config.yaml
vocab_size: 32000
learning_rate: 0.000996
weight_decay: 0.16
max_steps: 3994
MLP neurons of a small language model. Each row is named by its layer, matrix (gate and up: input weights) and neuron, and shows model dimensions 202-329. Each number is 500 + 40 x the weight over its row's rms, rounded and kept within 0 to 999. Numbers have three digits each. A neuron's up and down rows have the sign that makes its largest values positive.
A block is one neuron, or neurons of one layer that tend to fire together. After each block is what it responds to, as a language model described it from the Wikipedia text at the highest values.

L5.gate168:465546507526478522504521562476562506556501386547495490550472461498481468530488539485470468518492434482462487541548456475527489479485547505484527533562523500505582532473506546483463565494519499490485519487501507467490498482438514486396544486495511427493445506486564530538435467495539444611521463535520485510514623500445561470557437497520480469427408447478465522533471510489486425474460
L5.up168:495498512538553506504521449511564431469484508589572479555546491476452484481482462481476502568472505524524487511532579491475501525535442523499485545527503514543465466476419487515526477445498459502503484532497488497478446388490482512529499503538433458488433495479559526525505530455492487492502518564521447530443499461472506438512458503511472533530476490555500509464464470525520501551486
L5.gate289:506511453516496544528553519492530480486527542522470514480508437463520411505600492482517495465462437519480434538470435565496530499543471461499504529520526536506482507515402492475427504460517425438544477590525451530478484434460542452462435511519590477514494554495564551521542479545532555548559500518568503452544519572431563528529514456528504560472457575534515397452536514470421550536473
L5.up289:502431488468576512467498493510526539465530492523552518556494489532501469525517475454540534561438470469468461566527551529442444448466425499486496529518471486494459538476481491401465526544482466492451567576497511466530447484528437600417492448484489515480521438525469494575476523462503461537446546571447543564474460424481455501420513494483471507502549451464551484487434486494487547420576
L5.gate391:509501476494559535470519556503564561556484465447489470486516452430535539461431571582548438475457493496478440503477560555486546527564527480437535554552460442531494493413508480553427536475458458533515467538478524490445467430429481562503492474491468521545474452473529558541482470492542540557420568404522470501482509552473522538496535499489500457486452554495477498499513433476495548484473
L5.up391:522532516508488517455481517495448494476499427554555505492482487482493486476455497578553412590476446458597519411483571469440587522553427540551462521475434510579467504490454527510512475478430480424537564542529474493519464521500488520468500476506450565489509468468537476486480468546398496529509434500487523551474450544509564480523524470554573508499595510574462444501526545521545508457480
L5.gate435:542471527431514508510519480511518542552541478431505479544490481458472476481481511506465499430421502458459470572507498542548518524501476522435524516572522550528501501542448529498460473406511483504464494499460496491483531513439477501480445497550534449480542521517504556572439443543526472518509528509470467493458489470517550553501533524603379562484453461552489488460440478538504530517480
L5.up435:550451527507595462469462478471535515512541544527520461574459563551467445507573461493457514554500490486484454448511478494506540544464427510439478482533521452435505491488467450432501594542579499400515544586568566523550492480474480498448548436476541516565521477474461469483460508468454474457444526429520538477463519484458560470508434580507481529512483479549500535510499513412510515603494
L5.gate1320:426476552492468553480534500534487458530497512439527510527437483525450454512526535505463593466515441501481446551536468465494482534514470452489531554587510534501497473550499505495446462591482421526489509475524440565495515554447489572469508484481498412489550463496537512456425540407522458568487493482469464506578470429556466494489457587483600423501431506505466452468521471498584543410544
L5.up1320:424476549474496454425470530472553483440546534500539501484493478509481551428499531482484525490542526466456449499488467507486427492490530548489555555532494538495487488532475467502544439517445454422442471415463466562512513594443471511514506474496503521461480482510536487488483602477489526540409508511539477546555516446477434524511534565487551518569480504510494465484518444574482462544505
L5.gate1445:547499455491436538482412493559495496472528493505490441500565514551454493509471511550522568513494554501439477500574488499453513624517465486390446549535509491431564508529567491517490433532545493483542481483587516525475467496504463565510512494488450520514482509482555423472514465448499491498483512484491504481406497468543559510466454495481558513570539523514471498505496527443491476520499
L5.up1445:392496522488508584559472499489514481500514509533585493492515495536491468508523507464510432445444521535502369483520490469507521498528444538544471498488511577435424505470467528491457492521503559463572468514438545468481487479563439497476496482527543506500462462478459483509565551501546496449523484551507542519474468500520451495468469534541498486509469554476520520572531539505480562464490
L5.gate1477:492495487461472600495470479461509488531406471498524550527487553517466559544497539447540464474506519427507513544492527467545487458475446532488566514498495537489423467436474464497441513495527521541565481517448512468504468519552469514469537505500530513520549519521531479447491412440552474453471495528516470524467453508482426483496504587506459433530493472471587500472465521528508509481506
L5.up1477:485522499478436505483447555488589477468475505508491496466516516530511525560457470501521424477431458545454562485510543447446509454512546494552537490514478547469502559526478542493537474498520551508516602465502462529434458530560475594518494426546439497555430476447527479521494519526528467458505510549566472543525550455502542470485485494426502466536431540494451545504478564545504437499532
L5.gate1837:454440493404514514483511541516481482570449529511448494510430522493537504532507526459513504513507420557536452498511511492437490452435508467446522500498519496478538433515466589454498500520535506455496468533495489510420534490546472462515525498543503577495445504538499532478446471463600529508530519484474451468549504447501461508538487509508504493458485482463515481451508511495526487572500
L5.up1837:553487508432482518536470472536502477464533473458555450544556488581449436520528482497536473492443503529516526491567460500470509522470505493461517472508512434535478471438468496506501483524501499504532487486540525508571505533525469486538507428536487584495544452494567481520518458483440530535413540559497526496515444532471492395507513501515560497479508455499481432559538550485495473528480
Responds to: Competition and organization names

L3.gate475:555487514501508528464471487490465454510578437491520493467452462579490540563475509524498502449425492470431517571538520564573518509504507461500517446519482602564536520551508536536454496515510505473436445509453486524467508508465474479496553504498573475501471491499520474449532441465441481558514505552532549531468469548530472536494497591490468511588459499525479473469498516580406493469541
L3.up475:439509433451510517485479465586487549468534505431466537475478489505518507417565536572500487512517465460515514521460478515536474391534475440512520506428402596525493465528487484525535504435492529500487546588515517512510516516441519495536628521476579470566545526504535529566509532413393483516514574495469520502561479528449471510449500497552438581478498454509532525518475606462467467486462
L3.gate1619:516426529514536490503490551475527422531509506521539529405471497582485501563496490566506510456511483461488554534443556611544509490528534539422549518571533556486465502450491441451471536540518459499447451414525490480505515467514476498500462501500543462509444475449495512420518470476466473484520505514593533486518458554560528529553511529390486479477455519531467447383542513466476485495464
L3.up1619:503510579500419567569482497485424518493560534551506474517460529511539455558542476516496539567468489471504469493503478513521505500477466535525465482417553544558482516514501558532497514516513489514622543593546495451494426483468532579500449513515536447568489445532479483504561473552534503516543493480491536498410512524522436518469533509500586551538505535441408510564495559527496557531490
Responds to: Abstract action nouns

L4.gate256:444509511456510523496419531473514516528511486496443485535531490491558513483533510572467507486512545473468583509464528502436473577529479519491502520523526510441509582517524519529552539544501451469458539575383498404478492581456517549468507498469517496451531454552495518505527497526500503565489461502394476517485443550514469538497548484588550482453495507457549467506462466510453486519489
L4.up256:543555508499517535436515514524467525451482436525458480433565542533477482389477551432408486563447497475478549414518469484423510499501440514482508508426425431546536479551517443519560509513504545510541494471524546474531506495539544566519462498508544533482516460545496452513542424514539453497532518538559447553494489437511491536463545509527502584544537459481546461430525515547494541464515
L4.gate386:422465545438451501515447513500534469545511534535489517539451465522530516452463489451528550491499548511484493541572537536518414518484502479479489520498452499484516500480522520471468561511455455496508597499578468483483505480454522525546494491465532486548492491457553528501500466470475438542530457537478561441439535547501564467506434487486465478549523551520448533490488513512540492493517
L4.up386:483553502513470450490526419570403505525430457483466516474617482530488511487516488492455440425523510505430476553452542541468592493464515482432502481547431504498519505486528495501550511495552464519525501495403577512505530452481501474556449471504453446476478507450561557497525500470441482563528535518487485535529502503507528553482492525470414568492518456588499493525563457516542566482501
L4.gate535:610573466464482554498455438439529503453502533478468446520505460452509447471457474395532458449478454541482475571493514544463527556532517485435534480499478507519466527491450517500464583490560431476493480538535459463429496507486535486429532559492483439482534499405404468519561488519514514476538541500439522495426480584474526498616495463634504495487479522478398474556516530562549477453502
L4.up535:498500480492449525455465510459439497463492433592515463521511548482483493491529485524511505514464519450458494434503543466558521515490435550462477546511538466558507530571511480494476492540466452453496499479526543537434431475430543553443474453464485428476488526456536489555548453474538549525516452545580528491573529473475567452539533485565435522512445546494538466483557485510541533442526
L4.gate1300:543546509466468499492457470464564431456506516490474488545568548579520411495497492458472455486495523497469498590524544514504508551475467426476430509483442491522491508429467524487413512400437431431489526484530495483467506556528446485499508454567512498524509486495534382529409482477504454514524503491498459488485505452499553488457451468474520466519446499411438474580442478541587488490475
L4.up1300:497500490499468498503509472553552549508476471535587517542491426504510495574510442461450450558470448485495438548507484499466465464426490505505522520506525603480460478521528520525466455578435474432522494484512495503501475483477442593460452433518461467580474455523601518508466399503469516442512493494516436567437454545475482508472519460535493485548418521476489522409507510588497423488514
Responds to: Competition and institution name endings

L3.gate54:455512539464524500537463438540566511595503524496574463550461433514495531533457541536477482494550504527561453483550461517439465526494531529411469483481508420489534479462542462571397500490478504478517562476534516518563603475482487523500459511472467486574483446510485551545497523565530523520504448423453544548567419507467460463505489492472496503458496446428544509484497544476497453545463
L3.up54:514527513534486531439541471444549418472524466510492537542527467412511472519506559489469496504534493563512410463499469555514429511475520492503421460487498439441544552526499497491474519430478508497429440459520514554489570458585483406460543516494348462510460422458461455518539504520563493497488475486474495530491468569497483494559482556459455513488493527463502509601519480509536512531543
L3.gate129:405496464483477551441519482451520520499511460468510512466437504491451440480400501511500457562519454512495540491571508537430554489485515501488447504579451465458460484497431497495485465486474476497440495519466485445534477469487519497533420532460462516450526518517494485500478501523518506539524461480541515461555540471484517469478510461518518465492480495472479475501525555456438486514445
L3.up129:440507530472518451485552456477491532546517515514478498485526524526486533501492437511471538504415533530568498540487511445538485524470508489469486459434448471543522531528556479475485489491491541508558466481514446442542545533471441482562505509492479513547500425489482536521480482526438498502447496495528549503479491468476458520560493554534429512475503551529476533515448463506534540481477
Responds to: Measurement units, table separators

L3.gate33:515461456500484499609489490490550506558537469478515416505466469492432580537429446504468470545480457516536456483569435465508510485525466595527498529471496413529573446470466548486515587498509462503543448470467530492461508538460496512500531510447558579464475492431477472532477510477471475536480463522498487529537564480479505495546480586568518479454585459467422460490527455508497482507450
L3.up33:545520525568543490585458457465423455487504511509509473508501523504498519474542588497428491491430467497468555513536511477526515542430487526540515532504465468481499519543472544535451486518471477538454533497557509464505427502437411480489463554534453478564460546472544462520494559478478464551523540516576495523504479542419567477566546550536491510497470492483550462554478469433429481442480
L3.gate1425:502486493459517489549522472479533509476540474507545469475518512507508456514472475428512570424469417470472505509427493480569455466371468470503553481463511459537514442474538490548444561612478464465499531450479571502460416455552552511493397527471506492480506545509494473490493410507578507523545522514469524506510599481484494508459476545494481468420403480378531511534545504561511515505437
L3.up1425:497468525511536468462558528490497454486535548391496531490426483539423469514480509478483543506518521483540546529479450544526457433513483504482592565492530392521529508404498488478528481459508495449515500472469540550458449511488493439492528531456473474505556476467536497547471551558456507523446496485492417454434545489502469546518564467493525507491528464532497465521493491512494503597510
Responds to: Sports league acronyms

L4.gate101:439460460581483515431469394477456513524478522527488498429453454534491529541594538540487441512463444546512465504448494554524436548566531546496503577484495521517516514528472472551560507470533513533574519467440546500509542564455445498447510539483513509481456457518527498536522505486505515585505541550460522537454480476471521553487505460500474536484504538513515513506494459446510497472507
L4.up101:497498507428492483525420499456509477456529531464558503508502509557524478558465461499467534488480433519535475509502499493535523457543584553470554494464497532523539517523546524508485473503497494524621459548514537481490498491500538533522380451472484520530509461489477490467533528467483488538535417474478463570522532473524506508494499519471550587474469523467458548448492469622542480637520
L4.gate1009:523479442517496490549517456516514538543474456387455504413470443478470536506490585546451548450478478458509472538543529541484515512420441508549467456438548429477507493587504537535485522535505420463567476573483532454485545441509503538536484457494558486477449490530527504534468426547435493533446448435501503561518472458500525556509443522496474465495517515507482506511521498469525516473556
L4.up1009:474470490522525504520473478508481499494536488492478510413534475545487525472474481549512523590473471521515461415508480473513558426610541508454514502580476497462464484532515544523509427441472381519478510520470466488520529546578447497537551520475535483518465465518553497470500557538543521464487499529497454570477533494512473489520499505531554500544503519504463473479575576499510517524504
L4.gate1481:497637504450508524530468523579482440481573489491473526442524511486455477550505459503444475429492448482465517518553471574455476550516500484547363533467494466508514532551499586453459502490456494482543483522523527522480525567469568596531481484533492517529551441528471469498489489486580535466486569518481444540539518435504494431490434439587551450495517472471531385542552460526449449508527
L4.up1481:439583517487510520455457490487568441482530487559430458535465538435467494468510562517407506466587458436548502496497493546563415482544536456559471452514417489545514500549464518525511479507591506563537507493477430572488548449551425485487544485485551500491506476486501454533483485469447473537418543435556518496576500473513419463554501548513523541482489572528497504494482474483480494497580
L4.gate1921:512486520531458465491511452476494377523449512511589508463522463446458505519414506519484454457486461408480504551463477507512458489597542532462478479461452524470482559444509468490501498496436492470527522539519524541538575535555407459516434533525518498590503481490556511473495499514531488450486497500501611454618455533513493469467474516545457470450454507497444510462488576532521544525570
L4.up1921:496457462505481460542582537435517525610527455447488501571560535524485509493527476543479541391518521474542509497461484509504543460453524455471473505419459527488522491533482490412556471505457497509479523470489492525474528463508500405510529470480492472476513565560513477558507408454518527487415490485447542510550470505462517507434549506525542463516485558550536456507507461505513498466444
Responds to: Distance unit abbreviations

L5.gate228:507563431488423498442478498556603511540566500505413532509469499432574450573515447415421484442503448499484556577502486527436549505524453394517513488552468492530490510442467437473434497475534499507540519489517427460442425535464553543507536518519526508532532488436523511549538498536501475539512490501504534506497529498523503549480531548565516435448496470445560476446529535565428484465529
L5.up228:523485511514555466473513514475537482538552524491537484482483491478548457506520459489498416529493544503495513487430531518465487560505498475484573464468551459562454452550506489430490488568571508483551472553470457536494454477513512489534507543452549489405479435378508512553503536562532527434542437482501549466525493503486480567500490493516503531519466521417501480485539507570488532492614
L5.gate1025:511548491425498564545451573508485478472450499466502503506485448530522526526494498522511416417514497481441430585547465532520449543551454457493547494535481480478544464499521491555495443503486540538548503565497489449478434493457529527546499524536493462626513461505481529520532516495479451551489444527546461444547535507537506539541561475460521506488453439450486506552578524467425492535506
L5.up1025:508495529447457547560566580518564485448574545507486474476514551512508470527492437560485507503514460515548495523432426534532521562502562481468520487513486462528527457532558510532490514564442551486526475453433475501552488554449463528546512464464535519548437505452512542512502511560418460517472508505585502475509506531531481545455511476525427524486548459539604525497488532482489545499505
L5.gate1095:475533544469511530456572576491492535525486470524476485504479419544490474522515503568492481462543511519564501572544520506525481543533513425523470436461495513507520526520495495496461505584511492523536552508549496486489437563458508505467510472542542434517446394445436486515553508437494476558499564534550489497519455622571453573498399540456483539493504449514462422478559483522485536498521
L5.up1095:510512551485560495515515502490531513469502565641508533461480466518485473495447464559463472527501506556526496483480493460522495543468507574534513530518536469508478471499491547498517489510439431424526530532457492525452455550492464464516523466451441518500460499466523534529506471444467586517527528513489454507480529447484370457514448505560505530555524495506494495493536442494484556451493
L5.gate1165:482501518478498486500480496489488489458530513467485494532430497508498491566515460515440427436510484530573484531514500498577509465556461463509519537451500545502451573441486503529495548508500565502499504440501486491500488566525470545516460436454528559452461463515433546489447414461490531508487399465482520499534485552577464469455478512526411447485519470426524539538543474517456479449542
L5.up1165:536623431490560534526486476549499578547567543590492518471543520566511418445532440485482470540559524469502444478505460464471557485498510569569522458492557485462455525531482472480507518558531482440455535499562538518525495458414533502533476463598465486575512480496473480563455528537513490573482521500430509578521482567496538506443486492615450531513520564479531524420468457550514533456512
L5.gate1169:558543444465533547456511460574507543544428490536475453479505444503511463569445454448549466544488507492545543538518498614510514522500432439494518477494604530465400518578651531483424537443518533547518496516499484413446456444516493547525522445513515515556501481554538563559515526472564456518454491533519552536526445543541494445525391524466566527442475468466455442533526562552543507468555
L5.up1169:539473502476513538472438545491512492542509498505535486483464538476429513478417418475486499490532577466556446534511422598493533534571473478463532575423513422485491439469522493517497534546540485474485500528521483559487458494520471469500491503515562539436497433539469481492439502499519478556526540552526571456494476564455513524499492500406488578557515549499529502579548507535534568504463
L5.gate1396:521481524505518601457459455538545482459515491524447476482504545557509507546522497417455528497468463469459522485527490523430524430543449451562509451434457534556491462483505503476522514503512480478577557499460480518483499498540529505451511483536489491436460494471513553504442519485526453483537514497492441479507625573424472502432505484510480414515539509482501583526474486493501496475501
L5.up1396:510550524603571483481505507483563561545488508535534543550533496528535470524533479575517492534535549466511566574521463494499467482524527493568539527507463482496548445482516433490445575512479518452450500577443528500508438469517416430505508515443506532636532449503484566495534460465489547528492469509470499513514482480507533547496432556561537450508540509423566456524447581459505519498463
L5.gate1651:546487474496479478504565498432510516477574517458516485495437510526517531570533476530523471454428472542492549503479472534480484506501482473484514552508457507566508457440487483473514504538491478478506450493472467487464523580522454583518426495499421491455503468513552561514542502552482549473581442544530542474485483465559484527538490541508443500472482529502477493446502470503481512532554
L5.up1651:485583504514522486464522513539521453526495486468501504579416424543531542550453543405475501452559456538539601552502527527574528445568584513519515417558501485496489530535474468452518538555554398464543489453494463497468480490489484491504505556518486486543514435479513492530509498480557561540500528460510518508525523524452493472501512525550536478529504462536571573598471453553533508504607
L5.gate1806:514499534503428578459557484503512565510526500544490455528570489561507461486520470526501541503523414461521509489471459483548583527479469519555493444607505540521489471470500459358427475514441528465542459511481449482454536541458487448469499511546533514505448544489490520429520515474544455554557557523489471477477480593494477510495445471492491457517509573473450469524508449483563403552457
L5.up1806:412462458470431568478544456445476560507506469534487562515458544480502443507551452444464423482504477454521457501497476491534524509481466571541556448508449439617462497520492473431518453515533537416486483533441413525484534454491506492465532522448489579462501481570515539511509443444497449492534486442505507546425464493494515540527546456480522506561554582511518479479491445519559519491539
Responds to: Abstract action nouns

L5.gate178:541504539472506470513471586530488499502511541563577543538524508525490506468531474527464453528575556554507516558493463495547508481489427475464451522559450472460509469479556543498519499461519497438539489521548595568467504541535521588473529482485517541461514440480494506497540478486565472515538504531511566515531546513585567464494553531511455479527574521489467531533512515518551493580463
L5.up178:498518504523525438519487516510515562506499518441529500536481481547455525456437566531488543524478463526508521544575567455458462542516575473471562519570492552401485516538481513542493542465533472541487549499365564519497488538532541536541560497482495470473482492452457464551490530537512479499479563467524567536507497484436469419468490537557489532510480582454488466539481499482523486448455
L5.gate346:480540519509509580473470425452505497490531556458477564483459461482520419531492431534532444474428484511479478508490569510490554503544476496498442527448512518481497527514462527525434478477529498488518483573458544406528495444534471527530473470518525457522467436488539476490572464520470431425424435499434390538428456503444454485453490514522533484485538528472478471487519590494426501571563
L5.up346:505568456407419415500397457505522519478455499495531528456564526492474542518483533507431473457517564533524520539473528452482561563535453508464460556496492515473530576517503502537493518527512464534517417529479485507533492500491472567506476566467545523421513537490488494447555547574514507540512549500487534487517476525505460413589512507517459523484554492469445562515494473504539508503476
L5.gate348:459557504500465554495438417481486567599466475503448489520454513547448550508545517532520515519473505532486545497517550492514510489493473498513451507571496514521487521483545514545452528474475436532499509565451496467477504466439524459519506489530485484512591535482433402502562495486498451484496478539534505433560473465501515429533518492522404515480489514438403475553471504506464444519517
L5.up348:433498488495496508413488445490519536525560502500524532576475506461478518465496550549542481542496482519498492499487442434549517423487450474516469496525477487522464427527469612520489480488507466515529491548469486486520456414473555543498424529467461516460490518494498404487543549485496509455511528455522469475489482453454426429550560524538509508503537535516478535541440449426511467493561
L5.gate385:531519504460491493601486455499577494514413527516437464477472438546560481521476567450415481490560457489459513522516476529495512544505497535531459447521510428505490567429556469525492570473554502449506535542443454494507515461493492506559464513492461516515485421564396498484568535453483504470502470478551487483485498460547560455548470523498480490479518531411483537499540466448493478485484
L5.up385:568484511438539523499490486494520472485468458433509503448495462488500535456505497473479506504514460456554501413477469548569535465532558578492543468475490446498515480552475526569528470497466543469546543451490482420520517557555514468511479512489480491456499462524499523544531492522457509476521513490564503470494516461519561496481588474512513546445568496448553515473468492524513518503462
L5.gate481:441547551429381481541439522446434476526469495481509451485465404510510481468481517485528409469471458433553549526547540459453522460522519547567505528494412449491560454443548440540471558502468479568471528531521539507497497562493493532493469524429503523486479476511457482560554504497391514430503474422522491496582487462499531502512456537525479476541527525486502488437444532432468431478522
L5.up481:487459505538493535595503486458511579453554541461528516511523465574468522394490532482498529458523481477483516481520510496535528478481564564505469508484496580458532493505523516500519501480582455549517414443475550536540500502451534437504560472447477423452556480555491499502528441524588559494551501499465460553484502492517530469411539450503542457463465450455472509522477477490527536536540
L5.gate695:502535557452482515546508564561446459480529477464531520518393528575510519502475563497539507477509433516585469447552473582522500511580477496605520457472524473580544494508601520490499497493510505557565487594443506439445542502468425470519451529510467555548505577448444548502485508487574594470468473488436517486485450558542482504504495497542506536496560517471462472486520562543492514439498
L5.up695:485497414476548509572485458545506506549486476570508579440464554510556536436454446476487418548479469455476513486479539523476464540486417542489512532527433536458510523550438467514475541496485504429563490480480469509487481521483538441496561477469481567460457501489581508406489495463508414482583521550450491502452499565496474480579497508496481560461474495472512494469570528504546404444513
L5.gate1033:500479575482428507515502498487424465597455477483533503487475553524525538483535476530418493538461463478486459581517507536513527433543481485467477494506416573519583498485446499462496507513466490547507464458549539460436538454554570510471482495516532528508508526508491463444439524463478458475514546489498489490512534544435525552475528501515451479481467552560458487433498429528508544581548
L5.up1033:562358465400496518523471571532479492493457520499429524539510501553539469563539435458546468456528505453491535505512535509444539444520549435527512484552542445488559430447511589461508449476513449544494488530513532488517524542451386522597477533549526535586454506463492463481526451463533510505499562517428552456540500573462536484427488479499518530575481458446530524494465508494495482520429
L5.gate1785:524489469530532520522542484472496470532455510499452442539499455530476520531504523577517461578526366437464491526496508515527481477534515520411499490555505479506538456554455537487445550443449474416471464475489497485455459500429488541543497442610467555540539510423475519551510487478489477485459449438537484537546428504477550456505533498582457537492577518551520527578556516542477461491519
L5.up1785:445490461507550435562414480515509567506492499470517486543566485572437473475473456472443454488495516484448517494458586560531561462505473514493501472509471496493451454481507525496425525468479405441445568474454510457530516445484441494513442543482460488489561510434598483541477545552517452492513548548448551459502553473532468545499512498464552496480462555418432563465466448545497486507497
Responds to: Metre unit in athletics tables

L4.gate245:481514395482492543435504522473557520495472519482585488541522505531455522565496485435417560466464463543506519480478456572543466507478442443492486499503454526541508544487549488472423545554499486484502493512461476459475508558448524556454462453505588497525430507445471513519513471488490475563496534552565497473440510572551586442512470488526411518497431525475476544515457462548572517533488
L4.up245:490510527550471518488481504461541512498543510555526502436485495483523526458477570463543538453437482486460489550521474536535446439495467562412517511483498519519600494538486511504495453575481566497491526513449434484512522529534439616531504529555470524585521501471480496422559567471505535581482472461431529549516564562523477477501502510508515527488560503519504457456555548524476494528440
L4.gate290:557472528504523537488509526514398548490456538585622455545436445540438534531550502524461428485484477479500461540525535548511510477450473511529553525436458548480510481563548523468480459566559495516614481524442519436501468578487437481466529418535510442522490461500488559515507502535495423568487493506450467475473479473520500509520497500488502548487467528504526510508495545458519446509488
L4.up290:519507525448436453487567497517524467590459517530563513469483505413447489415488526529475512490496474526505540413501495500484541466464538491540546500468519559568526551537506536522506475587429483544471530607549467560443443486441516542588506429461500470504441447569549475574644551471518558541505456469551435524495463487533525499504465544469443533503434501488499436484585532467475508481499
L4.gate673:491585502454458461556427506434634529543517599552544529504549525541562526466549484501522500519484452505473485503503425491526491531441489470469528491522502482458453448443520516544567467493456464490553525461570523412534527515473549519517496483497518569511488509486546451520510535452549542470507551585570475503468549515524443579526479532420490494467467510493586459516468469527524506490491
L4.up673:489524551477433510532472568536452471514555471529513463411514523511535511441486502623482498461376482572537550525471536528499468477511493526571477466560506556469485461529449520469511515519472544480593515473488440517491440529459510521456458508521505453437438465447538510530490495515478488457449461515490420509531571542521471482565440506394512487439605530552559451470520502459576534510500
L4.gate1399:498493555544477511424519527476481496514527441510583478547456460518548458508520523572541416576407526488501507576499515494457540492508418396534529451440447523551538552514492481488438545559465480487501448510474476495495446461420542514474530510480501520579468497482499537461542617465511539504458445506513440478494465524588525545510534522473468487531515478497554502478549489450488494418535
L4.up1399:418456464467477522549494504544523468549492425497558464514593507512460494548485464551387537495501442477499495575481431512489524464451532450428487496481479497495526488507479513443515494525526481490484514487488476526466492455461523565623527522442457487566521551483505482532474453454535496536470534428561551543527458495518459472464509518461471553518547480513489517474500514543507505425451
Responds to: Abstract head nouns